Weights of a small GPT-style language model, trained from scratch on English Wikipedia.
Training: a variant of Adam for these matrices, 230M tokens, 7013 steps.
MLP neurons of a small language model. Each row is named by its layer, matrix (up: input weights; down: output weights) and neuron, and shows model dimensions 0-127. Each number is 500 + 25 x the weight over its row's rms, rounded and kept within 0 to 999. Numbers have three digits each.
Before each neuron's rows, "fires before" lists the tokens most often just after its 100 highest values on Wikipedia text that the model never trained on; "fires on" lists the tokens most often at its 100 highest values on Wikipedia text that the model never trained on.

fires before: "-", "|", "1"
fires on: ")\n", "\n"
L9.up639:501487534480469484489481473550495475489486509501518494509502529463501513453488462529539528551527489535510491518502452501514481503540506502501483547516512475440504514479531478471474489507500476492514505520452482489433539472517486533504467496488473544480513536502496483534530467510530511511517439514476456511514499499516498501495470479525563479463479488493482515514521514522521525503480
L9.down639:504445523495477479496466472509517473516488491501481504524514508486496506477476469511512567546545494526485484518499484488501507519506515514514515530476490531508480549478512467444505516490494509483514505496498502488499548499522507484503507520490474536478483498504511486493475485495519453467481437537496521513511480440533518502488506463515515482502489488509466512491530532503491563466469

fires before: "is", " |", "id", "e", "ers", "K"
fires on: "iv", "av", "B", "D", "F", "K"
L6.up105:495449514541516499564481521513496549507477492511525513516538451474485481542490516477490503503489496466486504480503486529480486511540528487512485442503510520526526546505461517516513500514499504502537481470526510523510518461486512464475479510491491543458506471494506508503488480499519568539536520569495466470504447523550500500520501513525486470499509454496528503513497478510511501480503
L6.down105:538479515483512506504474501502503496490434492454517526512492500495501509529435482504472524521489486551498519528516503518560488465499503504483476515484470541496522487481480514478493427506493490494516492507463556498533537517489502518513501445499561509520486520502471542495505481509473468494553470477504551487545487487534533481499531459512549465520508464505505505518519497538503509498520

fires before: "s", " a", " the", " J", " O"
fires on: " as", "res", " of"
L6.up696:474539508478475540550496459472502454484507454505511484465466512494477546480527512530494510505480469540491515516540500468530489471493488498488501494496486499470515465470533509491468541500505507501519502542504542531463486437491522516501531501552496510529513505529495468489518497543504525568463534465462510483500531495480513499509506484477535537520491509521501512467530491471527482517452
L6.down696:504514539522504503547474545506448472497523435466515510461504493514500507475499471493508473523553511503497505522485508507457527495502464525505507510464500498559509524517495537481535527505518443522500527516518513512520506510502509517504462474494458489559482503513454498498504487527514538536515506469520504455494495541496546481501543465482518485525494555501513515483497481493475446445464

fires before: "o", "er", "e", "le"
fires on: "w", "p", "ab", "b"
L6.up400:519482497549542523527482495514491500468512536485483510515483499488479450538524480477474476546492436553528528529519546481471502508513480496487531535499476540485543523530510563529498505496513485489468494518480490496454497517495476510500518513485495501494503469523498498516461456508498493497476506507485489477521514490514482476543465512558487504461487492502525516495524494463474477470494
L6.down400:492493529474510502498516466494523552470555492545514491506514496547505460520516493501470485516490507473491516498495496490490547497505481504523508477513501488530486531513525487525506535510503468504464503470490475524462459466492510504475465560482492574557476456462511503495500514487524455470494485487468501485516489499486510494498514560510513496532494471536518526458525482513462520543511

fires before: "\n\n", " a", " an", " M"
fires on: "=", " is", " was", "The"
L2.up949:530507513504571480522517498494507510533451447509498504531516469460505512513502511543455528454487516501551506499486539473460530447482536480499529503503492397515525522515519510533495517496481498519459528507514511507467475465513463484460490516510457519480510539539511492505523503522508524503510505472497473509509462483500540518508515527503530485484491464477505488477529475511506514455525
L2.down949:513506483476491472456476499469478461491520499512488500499480527494501486508536555516490511480494543532525544545495501473502505492496489489520521508517520437525461550510514506501513520490519508507494548491489503505469543523486486480489525495496459521538517515505506479475516441497503491467499513521515499532479506519494513496517512493502530487475495487551504509542511531505473482517465

fires before: "it", "iv", "ion"
fires on: " Un"
L2.up158:543504498511513489489533485488473513502461491546514499523469484498509534503441513527444471489539494518552502519514552459526481425524471498488452499521485509489478514526497452487518506508486477513480497524497530521484475481495447504510483509506497503499502498525562472488489535521537465502507515545493468491507498473490478505497549487511521522480489512541518512439503539508489532520511
L2.down158:475475487465497448510500517477496517537516495536504507512467519490482515530506551475474445489496523518506497490509487468482488494502498493509513473479523481533501546523515499478486522475504509497503518505471535529533475536483508509545465500483479474508479482495530471500448507558529474545478536516535471515496506471471497502526497536494545515521501493492502488466485544488486557536489

fires before: "-", "|", " ", "1", "|---|---", "\""
fires on: "\n", " |\n", " (", ")\n"
L6.up464:555522498503460512513479497489535473499473531501519467491532491482492521461461489489491502512508488505476502529485478498513491489546504540496507547514495507489520523488512455513525534515473515500494467520512504418492512512509476501479481509506472531514509538491517471513465490505504481530517415530472494485524498495549505537471479484533551492484505445535495512519515444486510501521497
L6.down464:530451471490459506516467499539524530511445489505493510498492521488533526470462497489510489548498469534477526492463473543508501490452527499504484496520520494489476520479512508489518487509478501527511486508462542533526522521466530516493490524450509485466469560438522511501505513462505480507473518523508520513520510474497464520482505494522492489504487509484499484505502510465514537532486

fires before: "on", "n", "e", "re"
fires on: "ad", "ec", "av", "ig", "as"
L6.up543:508469522474512492519491513509499476496452495526509480559533466481523550506463512461427512444497527515495477504499515500484473485477501506480502480476506518507492528512546511482484525500478505484468526483538466532482533505497509479494530469499513468455533481521498480497464457510505499505515452503537494496516462487525525508566527510463528477460490461473495519506526466526500461453487
L6.down543:510484489492536530468489485551470483532474487493508515530497496497491488484545527473486505484472528511497456483524493518490544528535502504485499525571524451471530509519513494478506540482549520498489478501507504430541448474489471473494499477521500463530498506492486476493501488452474486436505539484475499506516501512517470495471511544468495518495515523515491511524486532464538491531534

fires before: "|", "-", "P", "|---|---"
fires on: " |\n", "\n"
L6.up31:526497496533466507471486492529533499496479524511504471472501513497464481458531530489487492502507499520499462486507463499502490513515510512494487512539472467459511538511495432503520499504448544534511478507491530474489537484512501540487498493505459502508528562501510454495439462508506444501492489520474520485515499493541500509518446449530517522515509482574500532531496511457517487549497
L6.down31:499480488504479491494478495530523479529448503470498481527502552462503475493484482469501540498532498512507500509489480544510484505469534501491459525513512444497485499504543501440534529509487518530476486495500478483512543532486513520474498533480503473514504561476534469514475453452495468494494469515520546493527505466502489500500532449513538516511467512524482507524483487440505542532505

fires before: "um", "ent", "==\n", "le", "and", "so"
fires on: "b", "o", "e", "ber", "so", " al"
L8.up944:492498502466468504494488492490499497495529507517512504461502517473558515557527456483559462457501454516505488519493497480470527480530498501543527473530477522464536482501494489488504516501548504428505529520528495484465519521475508472483535554474533476530494496566528487518503512515521518516501505508459455499508525498519532538532484509480464464529493484479507523489523490550492482461488
L8.down944:481512523493510508533493445473487517492510543526519528514478492514510523494528505529511491528474501517462488487489516524528494519476492464461461484510483455492499485532493485496523499493489469529518508507485534509543470448482542534538505476505526513513542502463540528502517471561472479472546474459523479511519479491553530513517503502453552462529523506527507495545487475541461514482553

fires before: "1", "2", "0"
fires on: " ", "0", "ost", "ub", "o"
L9.up882:472484519523461529504515456522505503507462487501504450532527489488504506477477495471467513531507511499522477512493459478519489511487472489480529550467505489477519504465531512455438487507494460451504488539508527494502540524497495449476490444527517484513499471497492456484467493515524526493488488470502455472513513512470553503499469468536500508488507526459506502518514502491549509471482
L9.down882:502484496498518480483504475515489503504472495470505456516473479482480485525458533516493520502512485507542514543508545518505515465483517567524488531515498538478454514501501504496541516521491477543466480511505498531508517515495492494519472475500501487491504494489489504516505538465500529531480506548452532557460533457526463462447472451510497513503502519468468490484512515511510564488511

fires before: "\n\n", " M", " P", " T", " H", " G"
fires on: "=", "=="
L2.up369:518471536491513513488510539494471485534461484500493481470495497480527463468486485520472512579478478502532454508461520500492474451539531488511523503499547495531506513507489526527461511499493512492474486496498509512512476450516472465520545501476502516507484595513519515511531486492500535465531501492514465482506467530495529488496516512494528508502490486542507494448489476539529461463480
L2.down369:494465484503510487510505524491517544537458486510517504500485513478451477478515504496499506533505508483504521513468478511520481467517502522538537484489520506524513505499507513498505505455512524494466471480494518487543412397492521515565492440500486491565503533457525505489485511498492535466518501475508487480518512498540496459495510472469499507528480503530494488491481470532524477462464

fires before: " be", "e", " s", " al", " the", " a"
fires on: "ad", "as", "av"
L6.up792:511493476478500515506501502487537462462498486495507511524510507481505564497505525510512560433496517458474506464472476476522501517501499541499523508511546508506534493541465518518514533486512500540500477488527503502504533484461469503507471489510499434461536497488509482506518519544496468479546497521529497500521445442493495522455525488493489511458514516499498544516458485547518445450541
L6.down792:516503494479469484470525522480473476530531498438525446534491500505513461513486507507502538505519485478489500498529499501497479481522491496516500504461465463497496472492541504509497527506504526499514519505560464463505462487554409488511488461468494498556532515498498520491506475462502530475499522468488521482538545514488458504532515507448549497515500477492526465535551489540502498489498

fires before: " ", "ce"
fires on: ",", "ary", "e", "ber", "ch", "ly"
L6.up66:455494492535503518493480481456527490490472515487504497487547546481430482488521491455481500484509547489522505480461466508497461568466495504501502539490484480512510520484489509520551527523545508521552485535535475448472473497511488505504513484499456536523508543521506474496487489527518551487530537489491482497500526445529501483456507448485539512525493504507514505514516505511479506488507
L6.down66:523483488490494496486512473521495488448499536461524508513513492504502494529518477449472500503501506521480526447511520470528488514518519472529509523462504420502521517498512509460523516525547517548469545512538445489504487476512507473511506502525469461525496496491523476493435520513508502464474531518493524534480487464507460474521526486464511524569476514545481501491479491491494526461521

fires before: " |", ";", ".", " |\n", " "
fires on: "4", "7", "6", "3", "8", "1"
L7.up646:487495497513475509491539531489506500499574484527485511539536511475499530467519467471508539553475479496493520504466493525494512536481514522482472501498496551503473483501506558512447534531533463501513473527478482524485494474439451465546459491542472543456497471522480493529526509495483490523520493520476506473505494497499483451541471428474497509523509493519527506535481486435496481498527
L7.down646:509494497473505455521527478477451510499498491505461513526504523493497505587497452487510504539494489500533529483491489530485506528498496496530506492501512537482512436502417533434485524484513552500497513500506524496544496490511469520489443513510453535543486505507516507451512546532481481490477520509493519486522499476493491520507521472500485505492509515474497500488495493478510512490500

fires before: "n", "t", "it"
fires on: "I", " I", " Un", "un"
L7.up916:501490526509486512424554476470498496522503454555526530532487506499528506488474470496505504543483488576522470533500504487515484477534513466506523528488458469478478508476477475513516535499517480446519456526512497439475503461473504531494504498521485527501468514494531479510470552511561513541490547517464499515508533511508529520499495472493498514513486487529514454457505552513476514505510
L7.down916:456493517502513507486488495495477521484513527535547498550469496538493522496473455477485481503506490525518524474486494561493493459468492503488476464511499494486493520483473491457526485521463544510488477491487509541506490489478496473489525495481516524499523526483494474486521509518459456500500533502509515547391499475533470463491531523542490491483508501494486539497466493522536509528490

fires before: " ", "en", "k", "ity", "it"
fires on: " |", "N", "il", "om", " C", "is"
L9.up474:477544474501540509506545534497520507503509507518524507494476496468526536488513460500514497484492568473524480513503470473505473450540491542501527489488537465478530530494523513475527511510516455526485510507506521539461472503447515531486509491465533531483486460478498465493507479530522437507477505470488492504505481453532502498509473464505500492446490471535512536485493489483552438472530
L9.down474:484513464471493517541550512515506511465468516500493497514476501499471458477481475495513487442499508498498514519502489513511460504467514503504497494477490524550512541505521482487504521495505480466463512496469511537520476509470556509525502520533525488503514500508560506484483466536530512485538504494481462514590509508481457511507512490435478481491456501467486523504474490518477532529463

fires before: "e", "o", "n", "in", " "
fires on: "w", "n", "r"
L8.up409:496498520545498516472486472500443532475506495523502538476497515492484450493502484509472497517444518535537474482504529478513483514533464501494584504479525497565545532494488521494518490492517472479487442516483525512460516539494483524500459485480483503503515462479517530492517486515509513522489539522479477491487490535555502510545474521466528529514484483453522524524528523511482472463506
L8.down409:477538515470501504522448520492519531489520474491478501479454473482501469497498495483521492525533491500497488498534515498513503443525534459492450501502488488504498523493461493515457560505510529490482515470479474528494545458505518460475499543491556501505528511488484482488462475511470481465515467460523553479531490492476528506454513539523548523493503502492563511502517521508541488532567

fires before: "so", "l", "c", "m", "b", "s"
fires on: " al", "c", "ut", "em", "m", " he"
L8.up281:510507515496466516486489493460448506528480474512529458459539514496478505497562483484499542473474475509466529482503499491511522536514530555508527495468507438480489488508521506531477534533495493476542503523488505500475569522466491477504477506479515503514509525543504547530533483495504526492479518512486487479504490453515494533540502473512521457501502489473520485489499489503514482472470
L8.down281:530525480484505505509486470536518487469496554481523500520475509499546521468483532525528437488515514462482492501441515471480482477479480478492537523512488492501528462474502496519525484514495481489502528509513503470538504478527488437499436510484498477498431465506499548538498489538520459515495508471516514495472514525541489512481468495510506488515513564510501505491511552510540544512526

fires before: "n", "s", "ing", "ed", "ation"
fires on: "ound", "ain", "ow", "our", "ri", "ight"
L9.up675:468457505498496514481498465543478492461500501494471530517492515510508482469521524512488504508463522496505530516500487497516499491485488521484479514461479467507519528520520536554478518492484502484526492552487482512543536447501444538473529509474503522471493479491464538500552450518521446497471514522502515474512505456522523507500484491509494515476483511458510517561527505507500486492559
L9.down675:482452460453457489471534501532508492501496473480506500457521520548470496500504498538472508494506512542514539493478505487537498484474504502488503512523492513465500502473483517506473456527510510511531562487483484473495526476513527532513502524488515478530513519512510507504485500459479500509467498469482515471451531496504495568496496435518521527488489519539485493474532488508459508513509

fires before: "it", "iv", "ion"
fires on: " Un", "un"
L2.up929:489478501515495500480526483465496519481466504549507514546468487492538530505471493515450477511520492512546496514506555468475487450537505516493481505500515499497475499514507468472518502489491476503505471514498521524504469509483488519514470499516503483488486457503574470484447543545526452491506506504501489502509500472493478516513540471513521509497498507536513515458489544496464543533462
L2.down929:499456499477506463531532504490474508521517511517475520525480508490485513531499513443489441485460517511515489500507510473486474463529510504523535504482499516544475491502543502460500522473497461500549485484504508526541478539478533521521460519497498487498493459502533490508437522532529453529507526540507482530511482486480478499520510492534498500513503520514492494434479553521457556511492

fires before: "g", "y", "il", "le", "ad", "v"
fires on: "o", "e", "a"
L8.up236:476517515500473528552501491502465497450456553479499521522557469474553465519498485481511537526471497495503499464473485485499449461511507503521475506470467500502536523475497506538492525485541468476497521507492481520467486524503496459479534504487478504514505474540493516490489485507566531534496477499490485485525489519521493534467477498440517519521504526486531538509476487505459479515480
L8.down236:518482440526463459535531470486507516484498541528510554519455508491489515471475489485486503515498505477471484511493487505491473518476472468528455484503486495540511535497489506502516491548489501495493499508533454520532479473536495497540507495502511461511458468524540514466534517526494503530541490469532543499470508491525527517474537522516519475461499526513514481531549518494494492478523

fires before: "u", "in", "e", "ed"
fires on: "an", "un", "o", "ust", "as", "le"
L8.up280:484485495508522523576471463475471498469493527454538477492515497499524443516513454512511478492507497470528456514486499488485467430516520500491432514479528441498529487485523522486497503504528521507521484524526476508506484510498471481464471546472474483514510453557553480516555500508531543500530512480508475490512518498514540504508527487471512502469501513565530500468486526455500516485477
L8.down280:485461493523511492512526478499526529493495480521535491490480508511484522477500517489460526500488486504474514479507521492486494531514486521497481502485489493542466460439535546522495461461529485511535495504481486427539456491461526528513513536515481525577510493473467457463477510506526516515467518540469468435510519515518519509490502500537513497494518497491508507464494499484500481548494

fires before: " ", "e", "ed", "1", "ing", " C"
fires on: " |", "us", ":", "ver"
L6.up318:478494520528527477515483493499515514441551502485506498514513488475560479473472509499486513517504496502519506476448525485484498527462477535459490498485482504488500533485540474521493478486477488595517502519491499515458473494482451480460519482477503512508494531531505462517501497501553501439477519489484509501499490498516528459568494505483494479501514482479520485501476478480479537507482
L6.down318:500468494500504502479537509504530471500463476494499488492510548504512480482508535495485519518529517477529464513463534501538490548505530546473508512508512476486510545502531497487533490507498503538497527497484494500510485505488496499537550485482523515467474531484464497497484491498513477518485508478470507504478468500526479477464528478499504489454482497530506514504483537517523510507550

fires before: "ed", "e", "t", "ch", "s"
fires on: "in", "us", "is", "a", "as"
L8.up438:496510511492488534504458487410471472506532483477519540523519490518499488487502480508479495463520491499513473491488540469553483527452500498452511564540510464489518500482531507486467517483513477484504519497515500499450512505475521476502541485544489479521497528544455524500445456512525504498499468497559487522512557486526498525550524514457485520532488502500499487520475486499498531497472
L8.down438:505513484525505536491510497538479499477492505523498498450469526501483481484473498495431511488477552521492511456541499510557504483510464532540503508510507504499555495517497501489488548476521533495494508534482520419497485505488525548515494509500495507517483471488494498502467473470513555510529477480450455531571483520484524507496528509500494472527526477537490460510512478477454521492498

fires before: " ", "2", "u", "an", "ep"
fires on: " J", "ber", " ", "ary", "e", " S"
L9.up656:458521494499491515486474504486516461515496556508510471476532548504460471486469465497463500490534512489502469488524488492511492563511510489518507494506502469461548500452477486502539531527513496493515485527533468464482504488469510549483523467490462457502507495514536462532505490473541521513515500503499470515501509467486548520528501460514528541554481484510491495533517523471472479516521
L9.down656:448512514504508477514508530457493481506471500479497469502489526521459447453504438482482486529552509503526497497526511467542468526542510512565519516480504480481513530504505483500501502492531513499495501501503445495477521492511519484515465491497489507513494476515503512476499500460523472485479519477504497506578551455491519489502524482493538516520472450517519505507491492490488502531534

fires before: "le", "ri", "ow", "so", "ul", "b"
fires on: "c", "ab", "op", "l", " al", "g"
L9.up356:481505509504493505498502502515462507523464523486474472508524494501490495469548482482488523486475467506488483490492490478524526510488497495520485501516455466453505533533524513533462495525497541497488505504506502437489495499483518523483536530463460510520495572494519473488509497493536515484489474524528473477520490464503513503497471474530525491480471461518500529512500452508489476468472
L9.down356:511557472449510506507465511463530505511556508524508487482516519486468542513496513443490449500529458501504496479498478507471490502498497510495489516516485477528497537501500536477501547478516524509501517462532498506499482539531495487503458505511514453481494510493506521506506478509497461497507503555526443521504482529440507501474441528528497507484509510521514507463464523498552507521463

fires before: " ", " |", " T", " P", " S", " R"
fires on: " |", " and", " ", ":"
L6.up61:457483558501499538489473479470498507484518505551490519505506458461503505534521474481536489492483526520470523487531484507530474535471501504500522454518488516471488469453476499527468495515534458464515470497544471506487466479502552493499516515507503510514491440534526467503507487509519510529505520497497478499507505473516430499528509466525518469514483496452513506448513504553525505494433
L6.down61:498493502472499524507497495553511498510523515531505486497486509476513471520534521486542458491483518490501473525515483532498507505554483493502505461456513515448490495524531432466542498510485517520452515501479519499507485484503504532501519486526469490462499488475548481490456503510510534466487491492441494474535479492475504550450516518498454495497514507515506461524489494494407486509509

fires before: " "
fires on: " |", "N", " I", " or", " N", " "
L8.up788:504539498534461507464500470473525480523521495526523528509491496486502536499534454475529472486475493463505497492468487520498465557467538555504508453484552500458502498478531497513472492525541513514541465498518521477477503446442508517480503497508503525522498514534541463506542497512496529532528524467478492474498520481473450505554501451511490510549494483539508494469438489483497465507451
L8.down788:505533458433507464495499493488513499510462526501478507543481507503502494498531483490493517494537515503531481492514513533519554515485523520541463498484493512486488513482484496480536510525537505508486512512487503533506531468461483473489477526494506482503466516531493465489520523538443484430539509487492481507555538486573468485492499459490463503500496518530510549485507503499519473518499

fires before: "l", "is", "ment", "ct", "ers", "ed"
fires on: "ub", "o", "iv", "os", "art", "av"
L7.up597:479547478509482519530471501484510493524520437492506494446519508494451474512553494473512470503539497495515541483490497472508497521486499513504509476507490484527524488538480499497478545525498521473527493491478545505509501501535476487475516507480492492468498495507498535493570525475540499529522534548498480457508513469498532534524481448489506513505493492456509496480551507504496522443467
L7.down597:491538489513525504547502521518513519484495495482489488516508508524517498494465517496501510480448483510491488518535504535505509479482493546538473538499508503524476460512512499434506501501506471533498479539516526497495525476475509499536545477520516535574489472503471513485454445547493493456535467535530516494523494479521498507517566511503512501450504536509503505510509517462472466507481

fires before: "ed", "s", "ing", "ent"
fires on: "ist", "end", "ay", "ant", "ight"
L6.up430:555522490524518532553495485487484539464474498495509514503520538507461497492474534504484529513503520485493502492479509479506483492502512480480471504516484467477537476482511462513512467500512497502527499497487442448519551483507485511518496479426510547482492534526453534528515484488523477459524469546508487481512524465506492468485521485527489543494494509444510516536485542488522499476534
L6.down430:527509476447505486506504517530516506530533459475514513516512510533514480504479475484507470493498512505547563513501527543499553513490543483475507500461456506514475500480514526539581489505473476442527509480484493513509511481507486498446501522516519506505492491472537541499528498496472483508452519506479489484499487508512494477504480500491474496501477534466463484563490535511449513505496

fires before: " ", " of", " be", "ed", "ing", "s"
fires on: "ay", "ost", "ber", "ain", "ore", "end"
L8.up374:495515516522480515509501537493517503463463522499479538495508470500473496507481497498521554483488497494518440477508508463523501543540543481495506486501454496508516496494496475496490519500480467445489480529513417483505533504508525531489508500503523516529495491484491520518500484488512488498473515490490477495509524477528490538476532464454519530570505479476532506549481568473466513519538
L8.down374:495484508513479496463513501495533513487509528517470493523512529539474560519442453493533513529478503479511523545491493486458485460500452498501460558512492496485470555499507505491502475514509532469482529462484513492455499547478560492532530487489485519490478491468467492494487507516501483481439517499519493488478495469510526485506466476499505494485516488524476454516528497517526485450523

fires before: "2", "1", " |", "3", "6", "9"
fires on: " ", "3"
L7.up266:511474534457482481544481471494467490509537518537519504519530486485481511503508478496497557500499482528499510508519502495507461517534487459489560476449502527531464496471535534512458509501476500468539513530535470510469509486494501484455473490537526490461507449480499481523555493466532461519511494488526457520505545487454493474515518516491511490514514495511507505489517523504465512496486
L7.down266:502488444487487494513486475521483495533466513531476517485510533489484456519443509499498461479505469518510492506508531495492557464490495548545506478530444518473487475474488512485556536536481496530479523469525484502527498526532510514515461459517529469451527523484474515506514501486491468475502501536478509493554501492547484497516482506493511506478510475528517492515482514464511483497512

fires before: " ", " |\n", " |", "1", "3", "4"
fires on: " ", ".", " |", "1", "x", ";"
L6.up901:501460508524524479500534518515507467450529486508513504544517505470500492515513465524508514498494506526518504515461536504527473557437493510488460467501521519529489522491532481490448504513549490560487489521491483526453507546483431500522502497469508505491490500543494489528477444478490493465515508506470525481496501492491504493550511495452495537481504468515545493537491483486523509496431
L6.down901:524478482510547452505495488473482535474452488507465490490514481475497532492497506516511519498477460506533497504470517498519476479466520515503508481501469498496609491536478514480528497496502522547464510494525529520531547530487478509501525438491502508494491487496465500498527511465491434528459486518504506455488512485497495511490505472523496503486498522452520533523487471467515534527542

fires before: "t", "ar", "l", "p", "ation"
fires on: "ul"
L2.up888:513409493511518468542501476490503521501456506538507516484488550494521476557516474489506501492513500471538451509476498568489525533522536490509465511492527488506469498498524515540479486502512497545511493508502486492503542536487544526538480537514508476484485467506536508511503544503470493450468474462487524460518485492467472510491474492494473519485485516475501508515488503503442523456514
L2.down888:502428507502488485490448480505535511495496517473467517531518541500507446528524502509482484482518560455495472455515513523538526497509509522517490537521527474506484490498482481509493507525519494539500497535495503496514493516510493492532508569543503492523506516454498510540541494454451499458435503484504533502522509518448481492477515523497487506510478521496475464514455499487480510484521

fires before: "s", "n", "'", "ion", "e", "t"
fires on: "on", "ran", "un", "ur", " con", "t"
L9.up23:481484526551463499471561490526475462505487487521526508500500477515522486473523482519483455535514502508564470509489479474540476522532491524498505511479481480513518501465555485481492501499523513512497507552524544485498497524504473479525483517510528470470436513504501530510506498494522451534520462508516482508498512475495510506537530506443494507482476508520496483500495522439520507538532
L9.down23:474493511507489493480496469483535471524496514552517509524486504562519488500488505503483485511488506494501503484501487510504546536516483518490482518517513528535473489511498447469505524532488539496468497501535453467515512461471543510430518519513485513531520465493544486518495518545540518495517508500531438473437492504495478532500502508503459502516515510450470508483512472512482526508505

fires before: "ic", "in", "e", "ed", "es"
fires on: "us", "ag", "as", "ak"
L7.up524:513474507496501505493484511456486480491495520491494503482560459462530488536475483497480518475464492495529533495491502469460479480521543495472487551503480477484510539457537545520499550516513516435476460492516492505471476530459458529512508557542492458509530491522465499506500494488487529535500495492525449505508480517536524532566511456480524495505475478499499508511458492502469501521491
L7.down524:474488493493489507497493486486548548498507503483490540506484529495484444501520523529489507534487534522509516496441541497525511492480435513481475493472505502476476454484512516488502514526501536540508546549543468463492504501481501494471488512525493476545533520508507504474465461458517502471496466464497515497468534436515483518512513548491513515527518493507495514486499506500474504499525

fires before: "-", " He", " The", " In", "|", " O"
fires on: ".", ".\n", ",", ")\n", ";", "),"
L6.up189:486478516514498548485446513483512431507510490507521457488512498487511488502469489519495511513522530523468515536521425506553508505503492489503502531502483448546522517448513515514486540509484504490551474500485467459475506543516533519493496528522483470473504487533513501518485490489540486530502443527493509495506526508535504494502476492522566496497480493514476510473530487493533511480471
L6.down189:494491502453464466478494492513505478468530487490515442484515470470504558488481508510480441562497500540507521502498480473519512492519588507493543483544493441517469514530493502501496515517526537546508503515467525519478535454512496538468488506495483529471524514485507546492533490468506514535470489526471507523465495530481456531494522471515509477519452490514449529535506500489485516520504

fires before: " the", " a", " ", " s", " m"
fires on: " of", " from", " to", " the"
L6.up827:457453541500478492470512501480487489470499522504487488507502477487467466504543505492487463530496517555510505477519501511522471465523519503500576528540516505463517539470499507517469520526517529478537495513547532480539485502494536507496526478552511560482507487520497454514501484503536464520470484505500536486499491491473494505493495494463519483502485487510512538524470468494518461530521
L6.down827:495485483487511537510477438529490549489496478509487490500517531506491498457489471508517522506520506471438498548494481507509512465457543496490516493452473480544506508516523517528470543496466486488497475503515493511495482458520496513482507528505498506520490502510483508521506438492500515484466493464544511507408526544493561491522509524515553453516489511500510531534553478502492497464457

fires before: "ed", "e", "ing", "er", "u"
fires on: "us", "ag", "og", "ord"
L6.up212:490419482548502496502502491497480518502485484479482522458549460466544473506474514504476550497500472548502552473439552522507502524491474478505496534491486511530514519488547502505476500492545499526500536498501516486487525541523457469515485475541516496493489502503449527489480484474510501469497501563495475481499458460511518510529507475440465511472500485498515484508481526479492489505510
L6.down212:460459482517500484467453526433470509496460494524452539468493496515524469522463521505444508509501515556532470527526518534489463483537488487506453521509504541478495474521509483456478526521491481510498529449500493521522524537516481492510532539467536497500457460511492495493497515493493493507506507501488502485481515485486493512529492509573547508494453529524542497533508508495471510515489